Part of a small language model's weights: untied embeddings, a variant of Muon for these matrices.
MLP neurons of a small language model. Each row is named by its layer, matrix (gate and up: input weights) and neuron, and shows model dimensions 64-191. Each number is 500 + 25 x the weight over its row's rms, rounded and kept within 0 to 999. Numbers have three digits each. A neuron's up and down rows have the sign that makes its largest values positive.
After each neuron's rows, "fires on" lists the tokens most often at its 100 highest values on Wikipedia text that the model never trained on.

L9.gate150:508549497529568491457499486531510460486492467534519499479493526509507529485472517489523505463454534478518494473529463552485510523538512484525503491482509500518511495491518465515495448496498512544485507498524512474512507553499460530513482497499509511483508564476535509508509539491490547487546535515506509498503494527514500450468508494533496501526497462541502497510484530473518512500539
L9.up150:502521496530512464448458503518503497464466523538450465482491518480525486478492491486522474473519474459501498480508486505494500544515530452522472489516511497511514477544541483528563468485529485479523480505511495468548552483497513520483454469517496535494480522486503504490480492501492508507536508505500487526491527485488450491522495481500499488547481524531494530483500487482511553493548
fires on: "or", "ad", " as", "if", " under"

L4.gate96:485485504486474508490500512512509487511498486436508501500548547497472490521497521521463457505499567491471534481521510481502550499534478514523466520502462521468518522514482513521502540545494498535475534481497516517481540507539522486519514507507542517495510452512506523493560479498480491486466521525521486520524503550491501545511494479469479508501538472498510503515513494469536506548455
L4.up96:466512493514516513501493542463493544562473477463482493523531547530474516473478539499463527544501550497491554481524518513517502513525511485506500521504476503486520486517503559496507532516515491511480537473494533490480519464522519490526539474467542526501473479493513467510541497534511460479494475524493495509498460561468488512513498482486495505526532507484507497496536498467539512530464
fires on: "\n\n", "==", ":", ")\n\n", " km", "\n"

L17.gate35:509507482486517491477515488498489464501514494525492468500534491511451540486456531499549532517517483479502468425499518468493455522464511487559478488514486470465510546537523486509474470528497503495512466477480505529477466482490494510492546514463515527488490556512557495503490508493498522555497470516482512518483443519508492501496515514498507563517480532508520507516463523519526527519492
L17.up35:468460548517506494523503463476498497551511498531446501476517515541499496495444502510517486542523533516521523511490498518517518522520532487479490502458475473479478521505516515519504494508458486475500455507541516493425498510504553531497511504503491443493466483489490483503474511524495474434507497488520566503446464492484479557526486497499514515487519520502521530507494505470532535488527
fires on: " second", "am", "ac", " first", "im", "===\n\n"

L9.gate259:505493493509546475497556473459491510509482497520513513476516507557499498501504522473511550511488516558531483490550510467508487530506508526487495495516509487525498527489506471513495472530483505516493533498491476497495480487502490523491552511460451456476488518506485480460495505482473495510480487502477480447549512445509500495482523472499467525497462466531495495463513562467499496505496
L9.up259:522528514514530469453554481503541510530479475522498552522519489520504473489459545447467509493550491518514507521517509475520536453478520499455458485522530488467514487506480474509487490501502515476508505465502538489487509514477480541525495490477462502522502527522483508477515524450507505477500532527488514482516537466526512516507528468510484534475514516536522502524505503509504497482491
fires on: ";", ":", "),", " –", "\",", ")."

L9.gate282:497463482535519483492517501478477522524491521480533475529485507493454492516502509505539505460489543468504480472564522510465509498489503519497501503506493491491457496489490508500488443529526513510486510514491522458475510538508483471492517445461476505499527527505546498475508501504498473536487509517526482508470512473504462488482500537503430507513528493511496489515492490449519476506513
L9.up282:456487479486517502505485494467500501538499569458486518501489475509486479486512489483520506570513533488529521493472537503512500510520484500507530500501485490535493513464495509484501481473464506505501488500480524518524487528510519489478522489484471477516551491479502527540478499492504503490482495515436503471458520454495497502464492488516509556488475458460505476457504529485472509464466
fires on: "m", "s", "p", "n", "pl", "c"

L4.gate42:507477496510504503502532469469509469494536511463500521503480513486527491515463499468510529522473523487508503512473533516481528547505528490517494518477503499582484511483502525443555494536461522499504493487477501495509470467464488497493527535478524498495490535538489531499467503458535522518477481535525511507468524457489474500518546559493493517540501490513434468459528519481476521487482
L4.up42:522468508504487533521545483495492480493520476422499493499479482485517517518469516479519534517502494489532514533484531500487535508471498521513494505491521514566494526515533525425554490489464475486484487488474516474505468459515507513502530538464520505509503500531474517489459531449545509535458483470523505482484535509498504516517565538501513501533496525527438495474525524505472509484475
fires on: " rec", " disc", " ref", " dist", " Dist"

L16.gate452:476478468525554450493498463551476503510486531514497493503549517543486490486504487476494533495519537489508452499527546501513522533530523498485495510535503503488492497518480499533538523497461448475522497513522483529469500502505505465514492458489528537516529526495549502504500528505491476576490515481522500484534470485490464480480473464492511541502508461501479521523533532477478504505533
L16.up452:462498502493531494479522539523528526512494498453462501519505512500470507490501493490503501499528501494490466475483508528513510495506490484517463506499484532471455506500548489531478542461478481458474533502566473547482486495468483508495481483485456499477498494475534517495503484489511484490503543507506472526496552472500474469455495507511488549476529441483514507502490462493437476527489
fires on: "n", "r", "in", "c", "ens", "ar"

L18.gate86:483495507522542465539499461489494489497505579522446520497529481462517461500465521526525533427521516513506474479484499497492525540511505514520502501558518481493502522521505497473467480541523520492486534484493517530528488500481493519550526512488441524504522508462511504517469529507507465523487499501522482517484434491498525475518498515483509486498529474503518495502529468527522458502498
L18.up86:488453489517514524494507479430510497540524525474504468506492508524538556475479490500479495439485535436443501439478490445524522478502462495499515484525527513504492457481512528448541498535505533524519500498493511487514500526466496542543531491493508497531461513474533518516514474490499454469518502488487495487508513506477495518512511522484533510502522519491521470473478504552540512553466
fires on: ":", "S", " S", " of", "″N"

L14.gate350:532473529559508511498526482513491457485507537519465507523527474510516487543493482480542506494505475495504482505500523507496505532528517522478482498463504518480489526537478514455527479500534498502539480526518475494487485481483523443535525546492506520523520472462533504492521520507501475521518505487515442499503527474510482496492493473521532505516503472523513476525516509515499533471434
L14.up350:519521500481511547439504477528496522518480543475498460495467518479497451484487521514524521474499476478545502499473541531510508507523499486507500483498531502483580507467487527490509476489513533462508546528510484519500531528470482450496471468552470484491478482480557505514508473489500481477478514486476477511486507453507454503516502498516483485506522469497511520475479488433481472528501
fires on: "ar", "om", "il", "c", "on", "rom"

L10.gate307:514468515466498491474524540477522474516483497493469545558493509448435539491494519500522507457510513489512476509507458494524523485448497534455518520443507523520530482526522500491547500523505479497479513465501540491489524498482518523508523494528537431506498524528512469518489515464516492527498489483514548512516484512515483504504507520482499484479533486511490503533478480513464520511480
L10.up307:524512495512539489571513506497520516534497432490511539509501468500490472472480513512467486499506523490476470495513471486507534510541476488534476487509489494502544508490509503488509495486487491501512485504497495531507505443535491475477486520574494481499479528462536522481462495486527472487498519472474466500505527462465490477470511504524514511494515546498502482561501439497443497511507
fires on: "st", "est", "ah", " head", "ber"

L13.gate267:470509500490526515515483505516482485520445514514521545537445477490523509501528523460506480508517511503539483486478483481509529484514499527518508502548476500507498456508490518512507516516548513490547466502515450487518488490460555528504511507489498538448543553487453524493523478507517500535495491535486512515475471505522531513487531532451457487493507512563502513511540542522506498490462
L13.up267:457509514480499507522456480485521450506472499502501512505519496511495519523481508551479486470503513480541523523488483506515477520519473534498504522499475437501533512481482479495497465505493487505472522471478501473537521507462524523504537494443524485494496514491507474551539496483458470444500507469509520497451502508530517476509551524464499512540421498461536499492502459495507494503470
fires on: "l", "w", "ed", "p", " n", "R"

L18.gate108:512507502486536477498474554556516474477497509530539539478518525479510509489500454442505501532472521525496498497505501495500489518502520495522505455509485512528514537507467467497519484501503499523515486500506456466472533487456479535469467468491487490461510484512491491470495511541476512476519469467508489504495472507469446512496484473518514541528488489497470489529505524557462513461497
L18.up108:504504491474478511511499528502458466494467537497514501507507458465490550464496501480471492521525525560515517492498496470495493444517525558452496497526510542524510496506478488450526468451490491479504517452475489451507506502440460513484477518483487484459479510470452503473497524470489527505525515460487480505505494501511516495504455479478514505482456498489503485476516559481470545474510
fires on: " is", " to", " As", " from", "es", "s"

L14.gate84:516512468552461461541476509555523520442527497476471484511511511536520530486518504449478508528534504533486490500518512511516507489513534529508507499511473493478516515470503512470536512522470526497547538498494520512540535482522467491538505492512493471488475492493477485533515467493511467513532493525502507482477478494512500493459481485500494478475500530515455499490540445452514535474509
L14.up84:526491502500514474560458521472534548511504501491504437529454476492489473507494502494527546525528508525508482471493473508491514476540474507484501503512484474512513495491480508521485476501511473506493459487507555492499541543489495483514511511534485494474481475551489491527505441515573526498532517541472517491462505508459459463491457534517494491517509519524456473512456481516513491520544
fires on: "et", "ist", "ch", "t", "w", "el"

L19.gate122:489470454506431505491498516515486491524481482515529485486499502550464526495541494480479531456509494515442484495502517488483506459496534529473494527536497494508510489519510489528498451509515487510503471494554503451462489491466493500507515499488503521525521478444512419513483518477483530511527493533468476528503480512495492510492517529527451490527507492491524492483527521525566521489467
L19.up122:478506484479476505520502511523487502519474484483490479489510468489463510511478541504473474513506497530518528476540506504510554489510490483482530507503489453493508527512494504518477493509517513484554447451510454533447531454498552498509498505459497551518534514500461510466444456482502469545503536519495491505518485502496456466488478489524484516534475498488493447487489503520535483510506
fires on: " a", " of", " so", "ly", " not"

L12.gate451:485491505441495510479564519478513487501483482493535480484494479474472524537496480498470530513515525501495510519523495500500505483471500538483474448506476498513504504523510487544474522503497492493465510485496520509515495550517509549557492503480501466507516479466479504490500539497543469513516519487458482485476484528501518507521526455470497465526537533470492508494433475534449468477444
L12.up451:466526515480509496519486486509512514505533480483521493516467466520476482472471478487544534483443464482482466519471479473518491512505493494513519497487525429510491510531500488530484468505510526530475461497480511531461532556531525519514539502524546503489523517518510527530478507504480514506474477475462516500552552507502519507451549538520518483468482507505485511538519478481466514506496
fires on: " |", "\n", "st", "ing", "ire"

L7.gate458:511480455497511509523477502463476490490475520514469490505453467536454520532485502504492502462521526483499521457527547493494532518503483472502472527478466496481490534491552511534521547486517527498507525498495504466469483512534477488497500496487488483480523498490517514525476494538472493459528509552486523514444485491465505508543495542482477502454520490518503493492475494554492542554492
L7.up458:489505534505509513493472488485508508467533488465528477507487444511471510528538517471499482519523496532516493489510515532462488488496486491530473458483463488509482480500526477507493486494471529541484474503510471507488509466534502517478475477483540497449503481498499530518505507495490458493521503450505485492457506486494485523469507439445503528471514524536472443462476505519477513488420
fires on: " number", "-d", " gen", " form", " class", " species"

L12.gate323:483491510525528483460548496491485475514496487498510540505480518522486506444533552446530540489512487527502525514518469486496495486507491476493531510492484489479496486523484488511512536500504536488541476494499529492518501439461514508484489498486451487480450544458513471466476490528499516516495507501498504486542524474532524514488531516499480506520473534460534474457496540489488476509488
L12.up323:528457518494496482499550529473472486489493483501485481487510530479503480474531534506505512451542526508515490486503523486522489463488507512538460493532501519507507502526507486531484507485520511468535521488464526553522464477488482557520517513487508520530491501505506496469438507441532497465497496521470515491537472464512521484515478501481467533522489521490509500495487485467488447523537
fires on: " (", ":", ";", "–", "/", " -"

L10.gate391:510508497488499473513478496496520542498578491534456484508527532505507467510532477525503484476509480552522540485466511519465498494489540527494477515536524455465483516511490534500464518461500536495504520519520458486527538507490499478509459490490503526462470499534465523484520508475509440510478498524508524487528469523489473542496498491498500505479495524516454481501536457536510483499503
L10.up391:491473480539509472488534504511510504487461484512516516477521511482553516513467495492505472545480498513474501477533538500533553505498457520516516486524529527487495495482466516481503526491532517479579488514483482477516523514489468471476516491456485457505509473471469496451512525503490465535509512517531550480523466497508503519540474571534484490502444491493517486547520529517521506503504
fires on: "en", "ubl", " died", "ff", "ed", "ens"

L6.gate504:543554501493498506508505492523492498490486480526451500500504511491480479451543459484492521499522498476463523503476512511499495488492510486532481489524528498507472501517544499505512529515507449486535512474530499530508541479500545495504492453464526488515442482518462497559494464474563542521514479446531506511459488545474476473506508533519514489480517531504482455482481482476485503495494
L6.up504:480519497471479528501438513528480471501504463476470510455507509496556507476515468470506474488514505504517516526500503543515460527493505468541484508516529514559496515530513510549529500499489474526526539499509505569491509498519496517473474516488499484529465535509484469556506487508476533524468511501515477490475509519463503465500478474479533497489480529516500495497527507468509470508487
fires on: "u", "ong", " count", "ice"

L10.gate63:493513488511510510459498518528513438504499492468500503510469493494487504518486477492559499510484552486522517505455490551495580534486532497499542505506520545538536480512519486493542522480514458479480512491452518490507495465481513506484504526507496471498487537532512526512464491528539514510472489501532525446518505477502541471514515506524482509520495498495486488514530532504444476489506
L10.up63:468516470522473486486535516438492473498510463449516474434500475532515470552487501483502528505465512483490522445505510497507504504543499495463513517583519497529507472533506509530494459489471489528468528501526494496490493460474446506480474491486549508480508499482521493508462511464518514471495537513533501464498552509472533511499514483506514506542539533505462487510503499504518497487537
fires on: " dec", " rec", "ah", " inc", "uc", " disc"

L17.gate351:488527523563520440481475515552461494500504484498492512447542475561496505542441483493528516492539519532485473534518520485501502461501498503477487548496478515501429499527492486499496499532454487556500501452521485468482480487493510524493447514510503494490518495483489450492515496471504506484466472491508470489473540511478486522472499556506507523550509471526497550517516495514483503525503
L17.up351:529510502520478502473506530507479495504512515515516504457517505537523530511521499490499487563489540523496515507522531523477547483493473494496502557492522537555493456516502510485520503544461460467521484453489476483468532486508513496499491507514500585494467476469468551475517474523514515514505533474524471464530496537519490507499486499507507476495502498496496512508501551497519514523450
fires on: " that", "ed", " said", "ated", ",", "ing"

L4.gate125:519523536522501530484503520488502480498529521512484537480479502479481473506497500543497499466512506480515556511520462511518497502499460502488517486506502498483492483496525496521464528536491497491490498516460522504468481493528492519490492532514517489509484502534503519539523463494500540465492485491494520530535459516476496481503574554532511495499556481535468461507528503529466558481533
L4.up125:509523516535489516489501519497518499512506514523477525481494507495498474501519487535473511481511471445506553501516481523527471492478455478469517486471514509510480477517528492496459518540476501490480473508470551525467506490536521505476478536475511489500483503535496542537517487500522535488497496477495502508529468510430495494503573531507535503481542488524488477511491501514465557478509
fires on: " north", " co", " Town", " South", ":", " due"

L4.gate114:524492491508507482541486511488452446490510454484520536535505531544474458482501493511485511515525538496502524472504495477488546529489499495499495463459487462487510499495514475528495519509514491515527490513479490521487508515490502505472522485493542488482515536482549525491520507472509538507508541539518472498523505560511558564508545511477477474485532497484494490498460464513511494503505
L4.up114:514545542539516492575489466503514546547504446480536512461521526524457522491471477487521517537500504490493546500480511493470471539510464472504504477533456488511503516451487493550484506506474495487515485518475494540492488504505549499491502509484500578474490536498580501496550472473501497497481493468510542482473499541502527500510552480503485495499522528485478492507513505482490502495513
fires on: " |\n", "oup", " He", "\n\n", "amily", "\n"

L19.gate49:441508520502523471498491466537457510466486493513483541571483513515519494494504452483550514519475520519485514432493492490552526459548515485434492515540523514504485524528516482489490474527479485522525484497527488499476502487517486535502479508515521525497473490451505471498502495487505484506517513498449487504482507471482481523498438515520500510477480503478482548492526522460537496499522
L19.up49:511465477493493526492500509525505470490521482529513553525475497500491535497501461491489500491471521492490496481536528522516496469517543498506501508519517541509539509513483469483486518440481468489523461501468483524471511510510521492482503525488482516542469498495512462472525489506531533479561531477476477518502546478540452524514483466478499521479489546508507482490473542480499481496488
fires on: " was", " is", " were", " not", " are"

L10.gate213:494518523500531499463510489483502503521461489488513510523522503521467473485453486502485555466503514545549536506548524526505504512512535531500511474469489485507515529544531489534513473496505503504502524505517540503475489422500492491495530510441431483539461483475529506467450479526471494497525495441516490513544522453512516517513507478505504506512513502528502524456512476488506473467464
L10.up213:465516526492522481479526493518532500485495461521482510500473491506472515501445497534489521468509497514480515541492485486486500451484509554532495468490478493524500487526481518512520500454496462526489490487502481499492526462494509511482502534452442535546521490472506447466436469507540526485490497499507496517539529487524519505549478500527513509459486501552483523494505521467527490467471
fires on: " (", ";", " [", " –"

L16.gate222:500508471418534505457487484491474474510487500480530519475518510471458486467502472481481501532495485496518479527524508471522501538502503532469504460493514507547507509501477488509476526476521509482463474485523526506486521519535472463511545492482484487494496518543493500442454501512519467523525482487462470461512485472531490504522496524512530519554518488501487479509467464524519517474494
L16.up222:462490482517518527550487534511529469524488475515511546479494485458540534535599524486515514526525524492529488465529491492501469474482557509516499452491484507498485498512542481488484487514515479494518480496530484531495471455492472477520487486524493491481480538521475505477503466502513476481473518497526484466491478494483462475497476496446485468540526492477510508511519472508499544529493
fires on: " |", "a", "ia", " York", "ina", "ico"

L18.gate252:467491482503507527499467548457482528535488510490477533498533505517543482469475520485455489543462543499521474463480497488491460507530498537458508519482504511533554452513501516471529474493490509497495495460517509449504470528500495520470524552533489530496501504514490514515537438530515487500514484526472492484481493545476513560470495513495527504478450489518481515467492493505522517515530
L18.up252:480502496481502502489514519533501472499503491476474545458530485481495515529490455494524483489534525529525496451536517518500503505468482502471450519514497473522538485486523509481474493519500487515503494500474505502542466554497503486507480494530496445450526509512542477554531522519513462494462518451483502504479495557517499530508507480499462522467458497539500488458518482562451529484494
fires on: " p", "p"

L18.gate304:494494469469510475492479512482493532486466535493491498483506463468509463513489519474486488507472485536494477512504472483520530534520485499529505530493475479504494477495479464451550527536460526500503496508532463478453525480509474530523483457564504518452520502518514466493491496512551515455458472512496501554535471486500456536525490493501492485547461520497552527479498538509492535452505
L18.up304:459523483510519498466482531523483504473445521540522507490497498483505484511523546508474526518468512515456546532473521534482461482497519540489484509517474521511518444531520475433497479473496478533492483513489493540519490442525476491517470493534471504488547520490487519508469477514472514532439492498481477515502448515468518438501470485511442485490491481499497478514535472498495450505510
fires on: "es", "s", "ts", "ans", "els", "les"

L13.gate435:542479478442469464502502478529520482528454460510453541474512503472481507497520506513469504527491496524510526517499527455555470470508525485490517461494494474493509464462475450512509476494489511481497493528495466472491493493512504478484499492488494518490478478508525505457465498515534540502490490486478518483507497525444505490511482477506532515511515529492519492519454493481530547481528
L13.up435:463498474457473506506514507525488500545472500510485483479486533519478547483550516522505523515481536533523554483517512505522513512517509480513512497503527523546523501490466488519487503501509502483476462510479480514488482507521479507482505530510475488479510505541544488490505523514461516506502438500501524451512461539480477510501445457453500487530478536495495487501520517501532542514516
fires on: "a", "an", "ts", "ri", "ina", "io"

L9.gate464:489486525505484483522488453516471502546475482543481456518452520518482515495501542470489504531510488552532523475471521534473566451469452473519446492510492519482530496501462493468513521510513502510562502470510492514531497483490512527483530510455530478484515530507529507481507542482488548503518537478547522501490487506504524553505475539505465493507495522491458541497554528492515490490500
L9.up464:502509477498489526520499490525495478527496459479512481500454507529522506446477527505517487506490441528555512508477462537478488506540491470546482499507479504477475527491492479508528498487502510509522488481542538547543491536461501504505494497481504464496510457504472488548499548490486525507498540464524498496461470459476476527508460517478462485485530525523462517464530534509483487453492
fires on: "m", "le", "ell", "n", " ch", "\n\n"

L17.gate283:558496509496531470470485492496485549460486504485470488498521488510528489516489488511511512490486512505486488507497558506506520520503500507516521500542523465472498486506520451517498470528535499536519514476519476498522476473535525492526550518472514444517489532476476528519510498517500501467502540490506465493467497508469535529509512484496476478519566505511497504481478502464482489512486
L17.up283:500480536488594522515520505515448458502491522512502474535510491490481509510489410526531578504517524462472474516488513518503502521484487528496485487551497500517498517542527525493481490498525496496452474495553463525509525465475504509510495493491501439483503503483480497506515450476539477472478542475460467515516523501521485507451519487500490494497528496524523510485509538523529452492479
fires on: "p", "st", " ph", "ust", "sp", "on"

L19.gate196:473485524497512504498505515495512505507451514506492495508535501558500506512482520504509499500519517552523482460532501523498460504437516502463489482480486525452488491518489473471511448522487502505505534498519513499496500508542470536540497492529539509489504554532516522531541533453505536489541542530464452535471492528502507539479485504494552511494513480525463460484480484493537531480466
L19.up196:454484485502462527502519503454481500525492479477471521524477495504465502483480473511459471517492525507533492464507461523547499497539458514520524464445486486489506467441539512512523486538500502491508486501481523520494525463510544463557515506530511479504511529484484529473500505522509512491471523522507449548481469483511489469468556459423481485467481514508490495495514511544510467501468
fires on: " s", " also", " who", " first", " then"

L6.gate490:519520488476506543528456490495513461476489485528499513500502482468477494532510508486525489495455537469498548496493535469500443512526480458525484498511481506459531493495502521539520528526511505498467523560513476509484468556532471537494528515474488460483505494494536534527485449515510508486458451474491530492498488498510507510513470532470463498463523463544466461501485473532478505503486
L6.up490:518530471478490519532498550513530483472476483512521493488503487476518496530474468499496531521502500431494497497464484519520445503481542527519514475484490486515466487491508511509543477493480514514493470524533542510519498521519550515559521499487500474493480505467488511496455477500518518532523477447503510461514495507509493506476520490507480490504527523508490464485484549545467467519522
fires on: " gen", " class", "omen", "en", " vers", "in"

L14.gate42:497470519496497438539500491480523519450454475476536501438528500514492526496463534479457484524504509546453484554517525500473453504530535514463529512471492528508510501485541485511496559504456519525485485501518501474480511499497529490488471494520487531528503469524455510524524496508509469455469463462514498488503503524499506500525495532521550502493496501532500520472474496495500513523515
L14.up42:476499486533512546505468485497491487495539524458520494512503481476480535516472537508487474494482522522508461497500486506528530490503542502513521523479474555479462463516465486496513509518468525527475522455484502516498467527496548527504505483525511532503511512482538529494541465507547508490538527508484474521509510489525487510529523517496459444506520506512511496483488523519502536494497
fires on: "ed", " that", " made", "ered", " said", " used"

L10.gate204:456439447509484526501520482495477500492500535488492532526500486479442476484529550445538463533496518488525501496515493476499532522538492524491530545449517503485506495480500491486535501507527512476508506493506484472525496486518518490479496494530506472478494548522494478538515500505483510491528465547501497509503519506507474493490456463472470540507479526502463518461518491454517468482510
L10.up204:503508519519508424489462472514509466544470541491494510576490479473507531440480488506495529483518519488520479503521479519489538528550469530505490507497497526500503479471478478525521482499525473499446487504471501491481494482484485464484525490500504493551496436505506501533474470500539496489472491566524491518485494446476498484493510492512514514497487480524522530499432503450512501471516
fires on: "ad", "t", "ig", "w", "ug"

L6.gate137:523445502479545466493482448501534505534514475517490523504515519516475482515449509508526523455512520483503489519521498539493489485499538519475460498476495513489491508565474489479543479509488457488522517480510513480483547507494490524530504507480475483529508499551492498508483458474482483450498505495481505535505527494514513504475459476499490511513503479517486523552520506506519488485482
L6.up137:512526531542517429495511467455553495537528464501524502481497495504510498468468517488516514484497521488508504475505490556481535514528562511480509519525516481498503487533498491506516490480524477524531493484484519490467488480526496529505524478487494480507489528517500478503517494487480495505497524475493499520534505501498537543447510497487468500483515508508507514529489501485558497471508
fires on: "),", " —", ");", " –", " -"

L10.gate275:525472522523454514488466454500508519504469505525522438507471526497509515512525501462499500526510528497505490520500489527529511490519489500492482504491518529481544465474518526506470530535513473520567450506521480506496467495492527531562468478533542468549470494471514476463493526461528497524500497489511513507514473495551531526532487460502488446525527497523476488487492463533473490499504
L10.up275:452535475543461555486451481496529519521479491489504523532508548483487500546480514499485507525533463514534498490523539547491518491516488467494511481473528505469533494449543489509524486521498461517487474491553506527496457557482530482494482499486505489563478523443524519500529511488501497502476489495513496521545485456511525482502514499507487476485529490512513515515489471518464481461502
fires on: "n", " n", "m", "ch"

L16.gate239:471497486456498452499454491497503465515521481498538538521452467541496487484486476494472515438502480547484462486566513498497459539516482526526486513494522490504573460497477524485479471493495526548519499499445478514489472468485503505510480507492490506513471488534474487472489508519510462478493513520485492489557478501527534478509527467540472482482490494500485532509542504536487478506506
L16.up239:495532481504521522499465488453498478511505507441510515531451475576504516520451481514511546468523528510495520481492503491471515486467500499500512535531502501536486485510472508514458468480469491511509514506526447531518516468475479539543460534501506485547480543510523517456503519501523493481541490501484503488537517515523552519507522503500487492480514527481486500540533483507512469501491
fires on: " not", " more", "ly", " as", " g"

L8.gate264:494532443521500481505490494448492464492554472500513482449480472483489547526477512514477483527518499494484470515511529484481526508498479505485535522507451475465492464514546457496485485504492499530538436468492515498485505504499488525507508504523532467502458549515515471467500529480532506508466496517468505525549509494524552504494532496497517482520553522475499499509472511508482525496498
L8.up264:524495466531480482507505489478500477505523516487484488488475510491520482537489508512518483482475537451523470508500479476487486479526500491439491499484477513490481440505557480455535472533516452482530501526504514481518516476498458518512508484467508448489494529545480459466484539491513491557502525479476488523547493512522501475482530480518504461562499498547473499496489505518467508527506
fires on: " football", "==", "ison", " =\n\n", " against"

L14.gate412:499521523466505518493519513554489545469537543488514494497536454476502503476519514494527555449552508499550484491477472495506478498483501526485497508510496485475515512507514534475476477510508489492444505481505522494542525526521491502489516489490520491506513480465511528548504525495481500495544481463482510490438540518488509481477508495462513498518506475549505510515541531544494444493528
L14.up412:494515496505507547440524491532514522506488525435504504515513497525510524519523499513540530451533485478491479476492462509481511500492517504507485488477518495495464513483487523504472431574493512529505519460518516486463523527533519513462502543448524501537463510485507500524481481487454508502483524498480528499482544505492498526473491468490516526564536478511492490517530516531533535484469
fires on: " in", "em", "″N", ":", "ld", " at"

L12.gate254:504481511531496502519475527524528512496538520524519464455532471531484570533445483460511527477489483568475488507493535532461521488540483530506497507489500455544471495515479494529520515511460471535498480473488465467471490488491478498475511516527557490543531488546525504469519475486481520516510480455517508519450495514495514493450482481489499488494532533491497498494507559500513491536503
L12.up254:516484510504479488532484516507492534497444500493499483426500436495495541523507504486492524552479508464554518529498528554489472499518508530488520525533503473502490481548485503494499472493480466517467481504502502491427541504483499465456532516491525490518513491535517503473529500528474492492513502500477478540492508478475481483455509497511485507500533491525515470452480469487512495558460
fires on: " that", ","

L13.gate167:542507464504491505451487497504504514498521462458500503543450531500524521479513506530486465505486474523495507484506509503525499509485495544435497525500474488529513490482516496550521521499512477492490434465484522494486510483480487506549475501468506499506493497513476467482458501488492486492517542431494515496522558462508491524507462502534505532518495483533497482462514476545519516448475
L13.up167:464505524507456519435490540490487524501536505511523515500488501528502516480493470512507496506462534474487504509530558522548489502494525526491520507562530483517481500519472459486524517494490485497501470520448499470495480480511508514521498491512459502553521510492468486502447529476479537478533469490550493480515508487480526512461500487513494507485484503481505517503529473477508458518451
fires on: " in", " or", " to", " and", " over"

L14.gate202:514540493498484467545461506545508539484449450479511491511503551511526490484507487518509476515440498494530481465484557547497483547545477484468526556524508472543547489492463462521510521505484452504478469530535504459459487468503478509503484546500539534496502505510532483504495496521500515506509516512515486532492486501444501506512478466509532503511530503497500468491501505503464496490461
L14.up202:520541472507499486480504482544500481453496477510464451470469491522519445505517437546499492520436494458477514524532486496515512526561504471466523515526536472523506511503483526513491493474533470485479475518467498516464525492455502462492479490495517563491501487473488510508458490490498498506555471442534514468482490549520463528486488469544511523492475502512499488521479452524481545492478
fires on: " in", " after", " as", " to", " at"

L9.gate366:558479441471502496494525514455545560505552442513474498522479491453502499516523490487497529500499505480517447479491532472513520500461509513500545487500468488460510444481509488529526502532474495486465458478487504525472487475481558524470512485507522476506516498484514454488518509516507511517470510477501539510496501458470495452500531504504495491459507487463496490524513500493483489534478
L9.up366:498562495534504476565520494515497529463574486506515469486465508516501506507509539492471507473464484494511492454525490506495522511487452498503517492488576474492490486498512492463488517494515504498493509458490497447482512497516513514488449466507476488505526544536489448514495503529510523503460508495496519525493473543500508491456543506548485522496505530516467506515504503453469506475485
fires on: "==", " =\n\n", "art"

L7.gate170:512515515530546458487509530460498491517473495494498540493488477486495581477501498506511502474518524479495460459542484572438490509521487501490485520498478511497534521558487463498528481499529533485518516523488500491481522496508467492487488462507472512475506504490514488511513535505498488499516480507528562535502518531588483497475484522441487529518483510513469534545503460487510522489494
L7.up170:508535460528507522481531507469502484493494531522504539511486526521536515508471496492528490477473530463499457458559498530467487545554491539510487512491468512499558518513476449518502484552502517489492497480503493482525538533498480499499459466496460533505509504454471509522501531483499516468520476527486546528538540491520474508509524477431519500540523476512526472547500474497515544463500
fires on: "if", "inal", " represent", "ad", "In", "="